Weights of a small transformer language model: attention and MLP in parallel.
MLP neurons of a small language model. Each row is named by its layer, matrix (up: input weights) and neuron, and shows model dimensions 272-367. Each number is 128 + 24 x the weight over its row's rms, rounded and kept within 0 to 255. Numbers have three digits each.
After each neuron's rows, "fires in" lists the words (lower case) most often at its 100 highest values on Wikipedia text that the model never trained on.

L3.up448:110099136169156103141141124130144115128114144132107138126120126105129147093124119114170137157187084135090140110143114095124140148101107134113169089123143091078161154112164129064089167175083145090102113145121120130141142152134109133155120158150133157112112119127095133134119151107121096129
fires in: "of", "with"

L10.up418:106134171090094125087120103149118111108102102142145164158136164128128095154150133096107122104135107102113095112095151128147091117096116122160140105150093151143120120141168113134157142108131138130125126152140142138154135139119144132165101119118089185121116127148154141106131139133111129125
fires in: "and", "until", "to", "since", "as"

L6.up179:085166115132105139149119140114116104118091117153139150148104138132127134115103134111114154113136135159124113102110174143133069100133115139132109135163081173085144178120130125151105108136105118188142113124114114108112144134080121117129128132134109137077111151137145099081140158113067107169
fires in: "or", "to", "and", "may"

L6.up764:077102144137118137110115137120141127111117149149101172164111186111135154119119150151137142164208103144115071129184119091114170120123126145149159117105083118131105110068106105125128150162134136152089111149149193133112142165163116135129120118120130124084135083107095161131167142131117135173
fires in: "of", "on", "and", "by"

L3.up276:120145133103152138164081104081085143123135101142108108117141102084108139171133113135148141153077106117151180166104076135129102087113143102113097085165114145116109123113131095143128099137108103129121144131145084126138157110081145138127149105136114129102119128108122138161122138115090125143
fires in: "to", "of"

L3.up856:122153138118133126128137142100112155138119131134080122087105127136166107121149123090162153125159125113146104118118137165154132101142097141125113170157103166110143141179118166137123113111117139115083144124134100101111145110091127149105120144155138131104123201157175095108112137100138099088
fires in: "of", "in", "through", "to"

L4.up759:124142128173113135109108129094103163139099148142124126124132115114179118103158143183117115107145134153119120105150132115130113189109127182102125084122144122114201184126121119109107140117132113122108156077146150099121119141185094131118131141116122150149113110129150123130135161098134131138
fires in: "of", "with", "by", "including", "to"

L3.up774:146106099116100115110140111113130138178097099118132125093116116141088117131112099138144155137106106122168156123167136103131151154123165113102106132121135145130139122159088135138136138161116121174070101187163139132125146143160125134152164104187142116129144138152120144137135143098071124100
fires in: "of", "0", "research", "aircraft", "oil"

L7.up940:150166137138144103082147117124132128121099138111135156107127113111133082096108102138137141132143122157155143140109112143169082174131123135135154147109111114182129129144145095109110130090147112114112135133176110136127114126116121139098132120111113126134132123098160135147161172134127122083
fires in: "to", "of", "and", "about"

L3.up5:096132117125145193148126125146122109090169136132120182160135129126126155110125130129176134146128149146123075090072136105098121135141197116101102092106156128100122096109142137150149131127106130122126143104126129118111141118111123166116119117136100138137160127137067110120123127121099135136
fires in: "of", "on", "by", "one", "per", "yards"

L3.up88:121121142135130089133133159131151115119106083140136141139164086133112149101133110111165122147119145128126096159127134108146097074116144078140117121115142141111094110114136096089142127135090154156092116120144094145136179101142191205134155150155148142126121154164087112098139125113122123109
fires in: "to"

L10.up485:120148117119158083168122138132110083121131131102126151142117088129144121119108134093152175136104134109135097167157096113090113109099146140101142117134153129163105106141159157124099133083069121118118124123110134129138162129123141101154123148127137136131119107118123153127134112108134124094
fires in: "a", "first", "final", "this"

L7.up1113:121154128149147117116189142092097141096142076087117126128178146141136119183129128114106167109139121140096116101144080097121113136127103124120125133131139144159135123137112096137126115100169134128157154156156143119132139129141141144107109140125134119174124078153097170093127133119091114161
fires in: "of", "with", "on", "in", "to"

L8.up849:109123184132134145104093114121117153100131093134149154089103096125130105105133142118128061107156130130162110141126096133124132100144100125112131092150107104095166130138129103131089100123156104088097124124141045126198109116112114107129092134146146104129124123175136161162116150106107143097
fires in: "two", "these", "as", "three"

L4.up451:154144122091126113134070090126105125125130125175162145110152115098094106121126113087152148134095162097075107127141130102144166122153127126107115150126157130117160129133132097103127104184118117177135151155128130107158106119143124164159159115154142182150118166166160104109141149124138096104
fires in: "to", "can", "other", "their"

L7.up202:126126128130160146127129149095136126162135128111154142117140124075117117146120103130138088083150098190138156124137132139162121112135152132134136045130163101101134128157141102139127082150135151186096132126138118140141128104120134132102140146127112111110161189136142127133119163113106121122
fires in: "of", "to"

L3.up149:137113121163165174154112124136101143099132136165118151103103103128144114093110145101107139126101142117134132152104138128111140139137098124138106162113087123079132062084131112143115139112121108107126153144150111096211113136112119117143143095113145155139133178124141089106096164105090106137
fires in: "some", "several", "many", "of", "another", "the"

L3.up885:157165089177124168142115120150081155133124110125146137121133152105090188143081094131177159137119139155151122119107116117129110096106107109076131106137103141129127155143140119109084121160108112145123118165151098136163155125111142131140111120106130152165160139099081164159166134128112099139
fires in: "of", "about", "approximately", "june", "march", "october"

L8.up874:138166127157115152174133130144131089146102069128141077130157143107087099148083137122137110152168105123146150137162110076136085124097061116141119118126141123137099137105136157164130154097144094127125147146137117113112109145152108147138124116140166123148159116137124179118128121122104153145
fires in: "on", "to", "a", "previous", "his"

L10.up463:098104135107138146154128151119109102140132128144144146090152194116108111123109122116096121150123082185178091150103103146098162106142145112132095111134131154062082157142113119116090131109071153165099146098124115133094140140092108160129155122138130121143143091135141101128098126124124143147
fires in: "would", "may", "might", "also"

L4.up557:124109141148176145132122123138135150110139110110077138115121124155137102152091085134152134141101098108127114109141122131106137142106128157152174109137106098173143132127146134103112148157171151137093135118140169105165102145123149155130121167089115134155172132120133095140134149092117109110
fires in: "number", "of", "top"

L4.up770:135137114203148109155130184064157099131137101154158114116099111151125137104135119160124095159152138120157115114121125098119130129139160092096131106123119130117086089154192123138135124129120143135124121107142153147144152105169166125137112135125115117135142178129142141122143160141158124123
fires in: "that", "when", "july"

L10.up575:121146145152109131134111154103120120140106122137121164159105112110137127120144147100142145135104139133147133172143104147138134198104161166112151135122097143108077119174123116111131116129131098086138103163155147166180086076158161078112143116111149129109149079155120171118164167153129113116
fires in: "which", "that", "but", "and"

L6.up692:144128151125099151097113077087123120140132160105101137137106114173132146101116129151138124122102132107128149119117122112147162139173138117137117162122085148115079145087128138147138109148129122076132176161147090121126182158113134165125147149082112154123160158180116105097149150126144097144
fires in: "of", "a", "in", "to", "on"

L3.up206:149119114117155135169130125115111134108115154105123132127112093094149133156101161149111129142106137117124106159110145118127087126140144091135122145132097131165152109153100108175171122123136160144112148136136079135057105125118148118104126124157108092122106143144158112142126146107107127089
fires in: "of"

L4.up536:129102086084121115111143186135106161123137111138152123105179113148111134166103141122151154108085104128106137177119138080107136125126144148139115165164171139127148090107163144104134092111125143131118089186142114079107148113134124168153151142112163112128128133151085149145144111104103137147
fires in: "of", "received", "western", "big"

L6.up812:153146156106122147179128135103151149199106113080133127163087129155109158164126127143150116106145140159119144132117100128141127130152140097114147066177183095176118108076127095121161093139097106154100131136120151122076108108139124103141128072133157112172122091137091109114162120134125138145
fires in: "of", "at", "in", "to", "on"

L6.up814:188096117117136159145119138103106109165099146172158087148133142099078084092130098126153106105109114140163143097143153130163111145083145109115103132091154142138151143180120151083137102093106125090118142077167148129138095140139122122106168126145126123140138174127094137074099163112102086133
fires in: "for", "of", "to", "least", "in"

L3.up1008:093136190112133143161134104109130134137078142109135158155135120128101113071157143123111103123103124149157139129138112122106131141125140114127150112143171111108117197164125129102149137117127141147104168144125072141116133107076085156132136148160140092083129110114093172119114071121121132141
fires in: "could", "to", "can", "madonna", "james"

L8.up302:124128113104126130098111079129114129094108118112115138130096093118125165099145142145150158124142110133163089132141109112139119122147104137130144133123118093155112109127158151172136109133158139106095150127160149128148151160104116120147137128137126101139107110123099129126155128140124144125
fires in: "of", "on", "a"

L4.up174:102101142199075113132165141106113083142120137087110101162084157115078146115156117108106132118167124143122145113103130133117138145098138136111133139135131118154154129125154095148166095122090104166085139100113080113082103127087142090155158108115153138132128166145171097117119101126113141129
fires in: "in", "of", "5", "september", "march", "february"

L8.up307:074125105156173141152124152154121115155092101154176121112112106158113102106101100141126145133150161140122118132174116090117105124135142130148160090168148109120140140123114106076102136156138167136104119126114176166156117125108157136170131128089152084132126135126147133146121156089116125118
fires in: "of", "when", "by"

L6.up145:085148132136099135137119129169119070103123106112123130146136118137151125100127140103136125156165144140157120103085151137159161151141163117131173156097142105157136086095158120105133096126124129095085132143145165147107086125147145121112104127170116091106121151101134146141153116129116148098
fires in: "of", "for", "before", "after", "stop"

L4.up85:123160092089115158104172141133093120169113128130128080099124124119128140113140142113133142102090164106149146108133156100081086166139137102138114130141126117135121146155105167153076089105144169107113169132114091138118143158133167131162166173158125145129113137156143154076095107123116129098
fires in: "of", "and", "s", "received", "study", "completed"

L10.up933:116109162084142176162114156139151115108130149124134182110135118135126153102131158110125121092138138150161106123191137152096125104127178147160151131141091109145149143126134133144134136128093146112127135148123088105128119135154142196117073105096157166120159062147070109123142131095140136134
fires in: "of", "at", "as", "near", "than", "on"

L3.up734:106150120146116121145094146152155104075137110138132171098120150131116140130106136104125121140120101126146083092065138180146169156122095153158079123147123150116132169128121136141135099112075145144127136124146111154104129159109128102139117169149141115133142135154129113102162173150104104138
fires in: "of", "in", "on"

L3.up916:111114137163125094155158137110101148159128135131173150127135136107100155087133097114142143167120127131183113140116140080172121164171135138108101131104095139136094119153120131112145091155150103095086140107127139135111122110158176085120147114115090095082167145123121149162153113081116162109
fires in: "before", "while", "although", "after", "but", "meanwhile"

L7.up980:102144156161092110117096086123155166127141160141117152149128117123143121128097152145138158073138166105163127161162133148147133138110095144091084117118134122115165094168111096161129142093081132157113130085139124166084093082127191116146132122113129109132161119076154135116142130121079153103
fires in: "in", "of"

L4.up121:104127138175107135162081113171133111106128149134164138109155129168134159129130109113171130084116169116129132159084153102119134121123090131111162128148141069123149156131134126153133150057103147105101112117142110133145102147093140155117142119130119125104118133105117151147162183087109103124
fires in: "of", "on", "off"

L8.up798:097136149123160105135135128130132163124110127121137144106098146128113095102107114147146103098107107133139128111151105123161126148102111173127122123140112131097109069121132172119149087145120133126137122130151125120142151149125134210127143095145098125146156125130065128122147156104111105138
fires in: "for", "of", "than", "after", "to", "in"

L6.up916:079148128147137116126103147158103149081118114133133111129098161099146126129077131088134117170139123171150112163120129139147118114141152165139095102153130132121108127129137147146112146102121110129156119115112074145176097106138109113122129102151145130089121160120103102126138129127095117130
fires in: "to", "i", "a", "than", "for"

L8.up328:168084161113103116126157115140144117170134119161100175130135133131144121119107152063117121193137132132107172156128112081125110146141120115153144102079101085097121140146105107155121159121097141177084114125142170122084147161143109090140109078147121116139120098129111101169126096140082117185
fires in: "s", "and", "his"

L4.up49:129158135143151168135133151126147151137125172094140148091083125157154116091151121126145181131145088159130111087106118126129121149108145145157104129094079169118147096131169154127079137122119092122123121135132087089167129138122118106110103157158089143153114136154125094084158109106141116117
fires in: "of", "with"

L8.up159:125153127122143158147136147125159148116141108113078150118119117176152144158178151164146127109161094134125129129136130119173134213143141130091175136133162113139130131101133100150131118116164121146090107149109125110133097082127175135139081105121111151107115095137120093104132138131146131124
fires in: "at", "of", "shows"

L6.up663:124112139153134130099130125149132101154111133121134141120135130155152108146138130114145153106156175149124088141118144131144129117128106136106134114117103125122124141162125122158127119154120101111123113106132135114094108141119125127123091128154156123128125134123118107100091177102105110084
fires in: "of", "to"

L10.up39:117097107176105136136144114085110122094116169097153074122086152146128131130101080104134144183132112144135089170103148154142104161123134135110084104159141143136092115145139103122145095130148127122086135152137159122092109143123120125105121135166155124137148124126133157093104152135092110173
fires in: "her", "a", "his", "she", "s", "who"

L8.up1084:132157136129091130108119093104100159163094114099124153158125083123093088160112162117133145114134104124120124153138117115121138172117122093082094142190123144148165134145093153139169113104115134133110051138129100104116101153157104143089139118138132146162133150137125112162147126091125164123
fires in: "of", "with", "became", "received"

L10.up521:112141149114102141113155117139129111158096120148118138173138129105120181119177122086122154167153151124136121146088159125151114139154154145168109139078134107151096103116113117125125107106125130126105094131137107163133108123162099098137163102118118117106142159134148096182118123114085094116
fires in: "his", "s", "a"

L3.up550:161099098074130102156121138165129132135138148142126093148145123142134132148125141088134128120131082090092171141134125143143087117129113127111114135115136137141139122135139146137127116109095132135143095127115122123148112123099109125162143112121143117144107144123110069172096129162117131145
fires in: "college", "s", "office", "3", "catholic", "director"

L7.up733:108161153112097157101139120142154125099117123120096117124121090094169090113153129146166094129101107109141193148098124178156147129119145116109168139098135142114139153187129172122077133110142153120138170148131142134136136114114126130138139120102150123131157162123113117103134156103121117099
fires in: "of", "to", "on", "for"

L7.up43:183112113168124135167152117145159147154098137103125116116139144102142128126118110128146123157130129123142104111157133135122098137135131151124129111127115141134122126128133135103153100120106091155134162111146118131092146147152109149122141128135140133147090172168066177107084130158149100113
fires in: "to", "in", "would"

L6.up668:099136143094113094124104094114128121111118117101122108158167104059123166098181136126159126085109123146182159093078117146144152100111122127132087110090138149087048102142170145107097111118104109049131174113138152148086171098133141078159134123110135119077116162142107133148173119149163108120
fires in: "and", "to", "that", "according", "against"

L8.up580:104153150123101125178140118107096126125076117120115124162122120082103130123156139092142147110104174142106148078131118132124123137123129127090128137148133146128158089127117120137118093148141100126160136092114118064145159135148119133116129086121088132127172139153139172119135203103109097124
fires in: "on", "11", "9", "21", "of", "17"

L4.up159:099092120161129150097143134158147139145103144115143135108151157165134085094116113157159127087130134171156127129118118127169110158105097132120125119136123143188151160134132093161147131124133138094109147113147143133133136135126166142120131124125136151126139122135117111138146186119138136115
fires in: "of", "to", "about", "by", "in", "with"

L8.up992:086193092144142137125097095125157095114141132093170153132137102104125134146134118150129120121138171115142119138128155137106125142129140142132125095151116121168125107114160127150117144120138169133133141134158115138063094126130115080125148130137125106132170163143145144155119129114127104109
fires in: "of"

L8.up629:153155132178130145145142125102116111148128122113107129072090120124111130160134101178116138151131095147126147129123088136178163162098144073102098094112139129094092167103173100115177127119108113123124096147147088122123110114096142152137182128136135141142125116149139128156125121111128111140
fires in: "in", "of"

L8.up1042:122119142142106096157145115111095088125167123135125086178089127129156131168142156130143184129160100131158089136114149093128140106183155097134126121127097146158062160154103111188123134084165109158103139134151114104118089133116148106113097141111120124169135137138156119156135140099126096137
fires in: "in", "of", "after", "to", "next"

L3.up1141:150129106148144148133104128135101128153123139142145109122131116126125138169121110142145129131089103167131125137131103136121105142101135151076149095191155131159144104090159158120106142129126160084099096095134171132140097133132157178175088146138126128149144114129094163120125125132119122180
fires in: "of", "interstate", "7", "8", "richard", "0"

L10.up253:104152149081103156133142131125151138152116162132106107168110090108093138144122149166149120140119154138114158116106126086138175146141121143134123118124138132150153125108137118122151142140131143116157070166120080162102131141157139141142101103107090149138136134083131135077177161083125136125
fires in: "in", "at", "of", "on"

L6.up983:136161159117136117119148111088114142114126099138150080103128171151116106126048168125112158181137147129158107135110132117144146142121104105125129115133076138141070118123104185091112098131143121140091151165136143143174133104122128100132136074124108142184145102150127122123120180113101112109
fires in: "to", "could", "will", "would", "t", "other"

L10.up228:133121147127121130192108104117116173126091107125127145162094164169121117140122123086127193155102147116124150159111152075121152119163119127110082093140115144139091124132093096140143112181129124121115106158171089145137142110142093099083154096139109150128144127162087110119092165121148124162
fires in: "an", "s"

L4.up222:107121130126123187117088139105063124080145113128136139147106110127098131146130080137156170120133120173131114144090118122124148164140143144125114181122081152166152089148157112123154111179152098085144132111140098100159116081119100115120112104124102133113091164113117130128149112137088150131
fires in: "of", "few", "some", "little", "no"

L4.up752:105100144094133110116135106058110116154138090087170143151121131133159089164136152095125148152132124159131146107108131123108165116128112132113097113069105132109093107115097120136105147142084095149112140108156144137129169166131138151115125117114099135178127140090156154149161146129129123156
fires in: "to", "could", "may", "would", "should"

L7.up869:101135139099165115116123115135091148104106141141138127169119113127132119135112112098113101119136132136109102137148195141124115143100123162127119132132095099137171166111142112128101135123143160154165118141139139147146154126141147166165114114092138155110108204124131071120114150109135093137
fires in: "a", "their", "de"

L7.up689:160121140127106141124161101151117124189121163156103183139122143142142107131115124091126144152100150113128124140090121141117123142121149158127141153100110094078127128111146102116144166155122116177148105140160030141115136150095114140149127116128137163105093132140101111165105126154093096137
fires in: "and"

L4.up234:118091121146152160159140115120105159123155079099149113144171131141128142148144109119142125119076124138145106177103116131150151087148152122116134112152132155127087082091135129104112108150135118105093133070124113127189130108134120091138090111122143116170137130113128107125153137119129153087
fires in: "part", "no", "of", "route", "split"

L7.up369:133145107108118079118111116128113099152132102112151122092137102151146195116154129118145112068152143147178089149092143093151175115131123100126108137137137143120137108159123106102111100113151132118114121082137137095141108112148146101148156124144181158102132159101111149137102108086136109091
fires in: "of", "and", "or", "to"

L8.up155:154098117145151105159126155106131102147131144081104106131144111121105147084144121104148134134180147149137065147122134121152129167101132133133132136139156111094140131098141101128118098093097147090141102127112162129077136147094162096151131144116136128102082100097124160099144134117152143120
fires in: "a", "passes"

L7.up969:107139126088137134086125151090106089136105116108129121157149174126122125130112087155110078161100143113125116110104137157162129179132110143138147163101105131139149114121135175141136122103112119114132148107134109107076127124140129127173180066143133112164137183106121100114139099119109089134
fires in: "to", "is", "was", "of", "are", "could"

L3.up576:080130121138131162097108089081123112128125179110120139146107094122096105076074142097155147138078118144122107150137117052132154123179117108120115110170107113081161134140117139121126141156132110123106147150121068126149144154104124128144143126122122110141130158126152111146129115114111107176
fires in: "large", "small", "little", "significant", "extensive"

L10.up1051:126111108131127148110142091114180129126075120137159099093104148165135127170134144109149117129166127132128164128104132104159107105086137117102186143128141132160180157112076094101161131118128131142085149105119122120155167140185104149109123161155108133087127155107125125138112129108145128113
fires in: "to", "of", "on", "name", "from"

L8.up595:144086114144143113136096145131094153135120105116157155133099115121173137141102130121108129180147124134130152151105117153132127132157114085124095126143132084124075154128105101092176128114098194093116115119146140137105132085124143119121151178170158126134157118132095083116033164167143188108
fires in: "an", "years", "s"

L4.up847:150124118146117148125083124142109109093135086085114115103126107147146122127123125156139144147120169149164105149134151114167160110144144154104130151186108153139145119145100096155158097149119132153130165147125080101127157102134129094059159120164096105127125112161122145174164104107113134117
fires in: "in", "at", "of", "to"

L6.up750:098147146128132156118137111135097148114133117139106124102110132100131137123136164150108138163111100061164123128130137132147170186110132177121140136108127134132157135106160139074144115125164141085096160122117095130101108128162152085117148122129161134149142116117130112113119122096152116146
fires in: "of", "first", "as", "never", "to"

L6.up740:104103100151139162090098098124079147117105107122198121105114125080124176087169120113129120118141071100162125111142107109122124140118125167113128091102135102150194108119158140128107119114129113088111165134089116147109098173099102094096128098108119120147141092132122140135124140132137125147
fires in: "of", "by", "on"

L8.up913:113128142128154125153108157128163124093076173127119139171101162159101127128075131097158140128155110142123062125128089112159153118115112145142124162160105104158137179111136077132117104121125125104101124157163117098117135136108158100139136102123113108095120126131098093075136108123132094130
fires in: "a"

L6.up1143:134120139147146103109156133107133092103112103159114115168106170115103142141121128103101151119148123116139105154131136159097153138098144114103091160130107143155150125112105095142139119111127102168134178138167130182078119114076142129079103144131124102123141141169124167094141145138112120148
fires in: "of", "that"

L6.up833:100141103112143115144131147134097092091084107096110165153144178116181127158170125127120109141143138157111136138125133107136124143154127140122142124106153103163183151120084129148139127135158146145128143162134157183112123102109152152114159117103137096153123117109190154115134163126094123118
fires in: "to", "from", "of", "stopped", "first", "not"

L10.up403:144123095113160134118121119129131192137123142146123159127134122120089112096151118084098141114146155123115128131145088079092119109167116136129138139162096143131131113162108096183158135135110100175126127130125133138155162138142090119102096115142147142149128169142126098161149116161135158098
fires in: "and", "the", "his", "first", "a", "s"

L3.up741:120101126139164104117079153121153121144101137131152130151153134150161094101183118203107149139143139166080144111145124111126085172126124132131177131150135116140165125166117157105138148128111110143135169138156140145120136116127131175107122154100111106184147106086120147120103108093103122107
fires in: "of"

L6.up1006:146142093136152134119136160107117120137133146126145132086174137125097102084106104106096119157111132165153155150154156124135097163161153116153083126144113097119108132120112121131131108131083105100144135145161151102128124119115155125186133120141109151120125135160143127097096166139107168105
fires in: "she", "he", "s"

L6.up555:141113111177160117164108109115164113095129120112135146148136099140108122159149135130141123162103143152161100144111107101112176133121153130093105103115168162123139091039107136146144118128141153115131123152123111117072096097129127125084134132145126138136140093112121151129185085112138140146
fires in: "went", "to", "a", "goes", "go", "been"

L4.up158:143160121111097125126139087071127095119109154115087092094120109094138165137135109122121127139129083089154100108175089100089119157112160098092108110120136109109111088127189135166128084164119149087133143145114123125106103157160160106137139117185125170125148133116132177151149097129146117139
fires in: "of"

L8.up556:089143093144137169130148110139153148141147138185106157158180124114143113100180109120110138110091127096108128152126165158125157158080143117128144107147123160090159126121127151144174141103111153194128154194136128109102107120119094133072130115119101115134119161130158142182122124101152103108
fires in: "and", "of", "issa"

L6.up272:146103118141174162174151136130146131120113090099170135110140155134147138123168195103098149162138127105127098130119085108117162110114134100117152133072170117113152128127134126105129114138094134104096118141103130105140118139106119124113139109150077180125084139116139127139158117113147124144
fires in: "is", "and", "was", "are"

L3.up1049:128150124153104122152137116106117087123139121118113108114143113192114141101150135110135122120129158099115108143098145130116114166150154104127090123135151147113150147126138103133137160108149141108107130122144122094157093152109124161091156145154106128137129142133148112141161098102142112116
fires in: "in", "of", "la"

L7.up734:141120095097104169178115106149127141150114123103121124151114134133148148121109139157141132121151139143098136126115128138152116133082126079137154140089119095117123132122192145139111103102136111103091164097177131099076131142077156078112152089128118141109117104151126155123160154102106154089
fires in: "of", "to", "on", "after", "in", "for"

L3.up332:113114143157136111122159147110123172151099119125131140107138080108074111115122114152159105179088103105116130161164172115119132123109135097117119102136161141123073162131151117121099110132106119178093149115160092129141118133114155174113158164143120149110114164138081145119129109140115143136
fires in: "to"

L6.up1053:123117160123138123116135142089146180117119119122165147104109122135127167140145123094114130112105113147143082132131082151135131079122155160124152134176121163131081142156111151147098093142128124108129162169140141145146132108141117100107142128141107118128130102182098145107123131134157152108
fires in: "as"

L3.up519:141139123147120117121142155118123104135137148138106120085148131147136127109154111163161100113134136168146122104096161128141151132121122155115135117090125160079158111140132079145093123107135138151091095113162153111151144159093124127125157125138113114114095139102140093096168145135132064152
fires in: "of"

L6.up346:166157160089092118155125106107132113140104070123149145157118098128170111112142182123122110124169136136122164122098105120104139089119147150128127153147128118148184163123155143081106096123084174115151127130105085080114099137106147103160124095151098116144127149147134112121118130141081109183
fires in: "for", "and", "has", "was", "as", "only"

L7.up1054:144135134132126102115130128141098175131114112107128131074112132088120108114175171191135143116133126115135134156097133164184154136082198092095111106136122146127141168115129103127110122154125146080130126120093108110149127109092137156110162171127137131105114191154121127118123109108098100124
fires in: "to", "of", "on", "into", "in", "and"

L3.up353:163116117138129089131154150134128139165096092162103130139154124126123064092167113174100121120167113168110174127122185151146158137102116130089153115085085144116095139125164120111115130142100102114076110098154173117133165117177144121076145140130101138106137186145123148094141154119126096166
fires in: "of", "to", "against", "between"

L7.up992:145099123122121134155095158068107097169144134154136128136141099114100106151121129120156118119138120132109152142130120141130154148121193160165148107170086101112129121148120114087114118156068145106111139099127140084161120114151151123113114112099116129112155152104128137114171157138144099167
fires in: "that", "it", "which", "https", "has"

L6.up57:146118110152151183129122116130142076172121185132127114094203099154117152133134106156137116136077112122122086164120118159142122156130139120131110120149129133121114084151104127134140143160113129116131131158142096095120116121138151148087127115081166180099177152132130140152146106118126101112
fires in: "of", "and", "to", "at", "israel"

L4.up415:131163077131128071136170139100107129101103153130147139101120138140160144139092135173166121143152122127117104133145121107147115167120174150142162151137107135139153110117110132073107103102143111091148144154109192068120129132167134142109123156159147144097088122095142139145145102086137105161
fires in: "of", "by", "shows", "to"

L6.up924:141165149114170116124096140160166151163104129114111143132132169086099095106113097105110135115150136137153130113097139149118132146113083145120113099086111082128114117124153083135150123096111146136068133121132146142065096109133142137183133142161139144146155130128159146088119144145118113106
fires in: "of", "for"